config.toml
d_model = 320
n_head = 10
bias = "none"
beta1 = 0.93
MLP neurons of a small language model. Each row is named by its layer, matrix (down: output weights) and neuron, and shows model dimensions 160-255. Each number is 128 + 24 x the weight over its row's rms, rounded and kept within 0 to 255. Numbers have three digits each. A neuron's up and down rows have the sign that makes its largest values positive.
Before each neuron's rows, "raises" lists the tokens whose logits its output raises most directly, leaving later layers aside.

raises: "ments", "aries", "ator", "ment", "ably"
L5.down134:138129132137166117128141126140107139100154079170136105122155148171148133143109129125132118110142112093117086098115173154113106116112137131121112115121122096047161114150152147119120142121096130079135111143094091178094145124147185120114111130167114099158176148190089164142102127180165128111

raises: "net", "dri", "uel", "cy", "ate"
L5.down434:124091096133196092154089116159115098105155175176125118119143146179176149120136114159154139108129155136105131111173155111094147159116092112123141165139142131112113109124162092096112119136106136138121110106081165089104147112106098147119153139129133153133121126170106131170151154087134106134

raises: "ed", "ment", "d", "ments", "ing"
L5.down437:096100117080147153166124131124127176134138146131111123099138123127155122139145127120123130113143114124118108135123177105158122097077106122143146148141137097114147118148111149139143123121109141062150128121102097102122151117119107133101123145147110076095115137110129072116117144112103147101

raises: "ning", "n", "ny", "ner", "ical"
L3.down159:153158167120119130151134118159114160094155128153108132103185094127147108149076125103103103113106169116133159120155147098123104104100090169131160120148117129171153128144138155141128142116110117117112139119130098130121112177132101067167117102178142135091104139182139139126130126108097106167

raises: "ed", " to", "ing", "ance", " for"
L2.down232:085140103137142179111165143098130109098156108170128136119119129135105138127164127155093146121132115100135117123132124116121123161122131128136095086137166107121104110131149159133138148148125146083163108131134154101128107118113154169109119132112149110141097125129074074112149123171118151113

raises: " themselves", " him", " herself", " himself", " the"
L5.down31:127117133111156160156119135121144127145132141138176137080158147079135199120134130088144173147151095131127108110101122169160137102103116103143160130152162111176151179139161102129099164122116155136154147161092096128113132137100077143136150085125124097149130105125120155086122132147130137055

raises: "hop", "try", "til", "eller", "heim"
L2.down602:120127147140132151107158160099156132136114142116183114137080165116121136128087103159118113123136091117148153121119193123093144139137122156127150105115115134100110126117123131143145132124147198119138112151145139137106111124133165108122119131143126155105131094105106138142134105107142120111

raises: "ably", "ability", "able", "ments", "ment"
L5.down115:138059116167141122128105147144142164128156147086129130136120162140161137117138148128151152097167116123108099111106191138144162109155168101126133135115142119095148078105113142136158140120144184125145131098165098109160154096152115155102129120144133095163152139150139118119118106129115117128

raises: "tsu", "zu", " Japan", "ō", " Japanese"
L5.down225:138158170146093140149122113185100139082101141163148094151089119141133177121138105107164126149112144111144111112124095110116155149140130129173134123160127105135055122148075105134166101143125087148108128166095145098135149147148114140150143129108144127122124119120124140108112177143151135173